MLP neurons of a small language model. Each row is named by its layer, matrix (gate and up: input weights; down: output weights) and neuron, and shows model dimensions 96-191. Each number is 128 + 24 x the weight over its row's rms, rounded and kept within 0 to 255. Numbers have three digits each. A neuron's up and down rows have the sign that makes its largest values positive.
After each neuron's rows, "fires before" lists the tokens most often just after its 100 highest values on Wikipedia text that the model never trained on. A number after a token or word is its count.

L3.gate269:116132145137110127129135102141105107141111145109084092124138160156110094136210141087098100111147136120156100104124162133124097173112131114116150098121124131111157112109087084156153138136144163184113148106109135122113117133119119139135148120104171135119120112110135075108127120126159138135
L3.up269:131089113096134137082137111104153178109149120143104153112084147139096146126159120134073131157113111078160158114145127126121100111144162150146111121108128113131133167106161094122147135098148091130093115136120125127087145098118142110159146139088143119118154147140100106112170156126116152129
L3.down269:141166114147137103129180116148140131150108093133109128107125100117168145083102096119121154130115136107058115170126149157101145096139128165113141103149077125151115121144122125079123111101143129141147145171172156151113140132110154110178103091131113141106145167119104112123124127109088126141
fires before: "e" 19, "ed" 16, "s" 12, "on" 12, "es" 6, "k" 5

L3.gate612:099148146114147103140145117145126114137123141125122100123132136172154118113179108081112135141142131131183104115171134122109106100072138146127159151137134096119102130136143106122151102158134118122088174137134144102125105089158151161174135086121144179081132094114118137133120116127100115131
L3.up612:110132132158120155109116109145153116153107121117103100090109167114129112153126120109133128146109149114140149172118130111129111141104131124141159120146168157148165147103151131132175143120141150162101163121109150120128153103139116138136159128146125117117135124139136105144161106162117106163
L3.down612:133140136128127125077169119151081123128112128127088088097134202118129133114105115124150126120123120156176124170113151119133144126147176176155132112140138119147106146073126126099152127110147108158135153147134119139099170114155139137139152090160100135108145165125121105093143102141091130151
fires before: "s" 21, "e" 13, "h" 10, "ter" 5, "es" 5, "in" 5

L21.gate527:158143166156116098118160120117145128176081141134150142072156195128148120109128170081157167113116136146105120105161147112157086121149140121087147144166107193120128150101149138127139140180100159128163138105120100123138100152106112129111137151113100140133146109135145127117168137130115137051
L21.up527:101117129162154101133148126103152126136127152159112088162124157122146129119119161125178149121136109089084130106093150136139097135167071107143079057093128152173135171124154102155143120134130123148133158143135136148138145136172123113137155109108135157126119142130131169130114104139144107131
L21.down527:149119121121082139087105122117127142116115120121077112126107150125116142137128142125124139185120120189145142123117155134108156127133096111101133136127140143116139116080117134119144148112138114103091145157112162134114113103147123126130122132141135157091116130091171143175156150156157160135
fires before: "er" 16, "b" 15, "or" 11, "m" 5, "un" 4

L14.gate440:181153121122096156138141130106135102156156116072131080090143116126146111141129154133126092125140130099109135135119115056107140150132145156097152130122117097135178157120133147141149152145183133109145170140118157141141160189161084141082163112133150143164125094120092124141123133160129130133
L14.up440:154127122082125153143115157137128130131142142107145147134112110100107104168077165131125161096109108119143108118159114184126108122127105142147112134157113118095121115142173117108099098121120136126106127173113132126137139159088127188145159106152146109157112139153156146108154114102124135116
L14.down440:101172106156163154198124114140109112107129130079163110114110084124115079112163141139110101132136119068109114132119138142103122120138197143146130120134179135109118114107146097144114118098148171093105142117124154135094163136089099145094117121153127139141161112157109143148171120130097120150
fires before: "ol" 52, "t" 8, "en" 8, "on" 5, "-" 4

L9.gate612:109140113154140203129139142169152141172111154107155127093134114178144111144106134078156103151148126151138115113125139111115100145170120139113122175114149056143130108125134123127116150144123122117144127151142131137150141147124152146155151154173137148179121130128125148129109120164146130104
L9.up612:160106128116129113147145110106112156064160111061111123115092111173102110159141156159125129123128147090139170110190096107114119152147122127138122164141115125110106156149158127146093120101128142142129107104139161124124145116163138108160125087146125131138136120099070138132142111119127124124
L9.down612:124134129109135152113150138166152142129177122147103136128087118142096128102142168168116109150115112099122130127124112133116132131136131114189162152145110086060125116131164133157121086154108204121151129104137144120084192122160118151182135134132139120163163167090069146141165133137134143128
fires before: "o" 52, "en" 9, "t" 8, "ol" 7

L21.gate73:103120151129122131158147126197133099154094113092123102130139130167145155116143142155111158133142147125111102188125101142133128138112110117143142119133123109171096175125124107139129115129143136129156123130128161104123145133134156142077139150102129129121092132184115168132132122115193108095
L21.up73:070132111077123127124115114132206128126100095096116147090100104162093123157097159092158135168144137091109151135151125088114116106189112170139177135122133142155149152139095129126109123119123091120158100118123127120143143124120107104149125108107124110152144161092110095129105161110112128099
L21.down73:121138101152129106129149138087129122101084152113073157108104081144123138087097152149104128123170131149148132158147127129154125132077113137109188136126154133102136113134128130157146134139134187120154131154106145126174154129163120127111109149165133158134152174110070166151139116132118112102
fires before: "o" 64, "ol" 11, "e" 4

L5.gate647:112123097156161168091165100104116170097163148108160124105101144141118146102146107104130127125119126083151098143146134117124110156149140118146133136122144151132124147116146110137139139155109126141112100136096115139119109155137134167151149110115160161147135126142129133139140125136156119165
L5.up647:124111136125107151153101128133102148117134106101158138099094170127153104118151086138084091132138138090148149155131127162202095142100120151126153133121084165144179112085111128147134144132143157120111131146148146156125113128123077152137132125149138140143141112113145120127110135136100112128
L5.down647:119170127132123105093131105166121181121083106145150109128138165118093121065151107095147141120100123151162153102077142089086118106133177121122132119107112110122120161164131162114159132122153170120110132181106123130089150157110111137113099078165145114174156160133122110122099124120118136109
fires before: "s" 23, "ed" 12, "k" 10, "on" 6, "e" 6, "ter" 5

L5.gate203:143127133137130142110189161063131128120103138157172076151118149130135111124121146089104152132148167121153174160142125114128122128112093152105108136194123168155098098110084127137130113138141108132168126114124113128148152145111100140122153166107131158174068127142101112085126133140132146112
L5.up203:150122147170115115123110141128143143155142121150158149148153135129130058144116132108117186116114130094148146071174120132125127181140137109140099110137148122161158133166077176136125132110105117151084086124113143139159132140158146122154111161076096161120098138157128117121082103138127132157
L5.down203:149149111121154120083118137131102176122119119131120120151131131131153139105166131145132124117056099116151124131142090114133103144141161143093103111123116108144156156114103126157145148120125141148137120097141139091138094090121157173153116149158081102147143163150154145131157150158157140125
fires before: "p" 22, "er" 12, "b" 10, "an" 10, "s" 5, " |" 5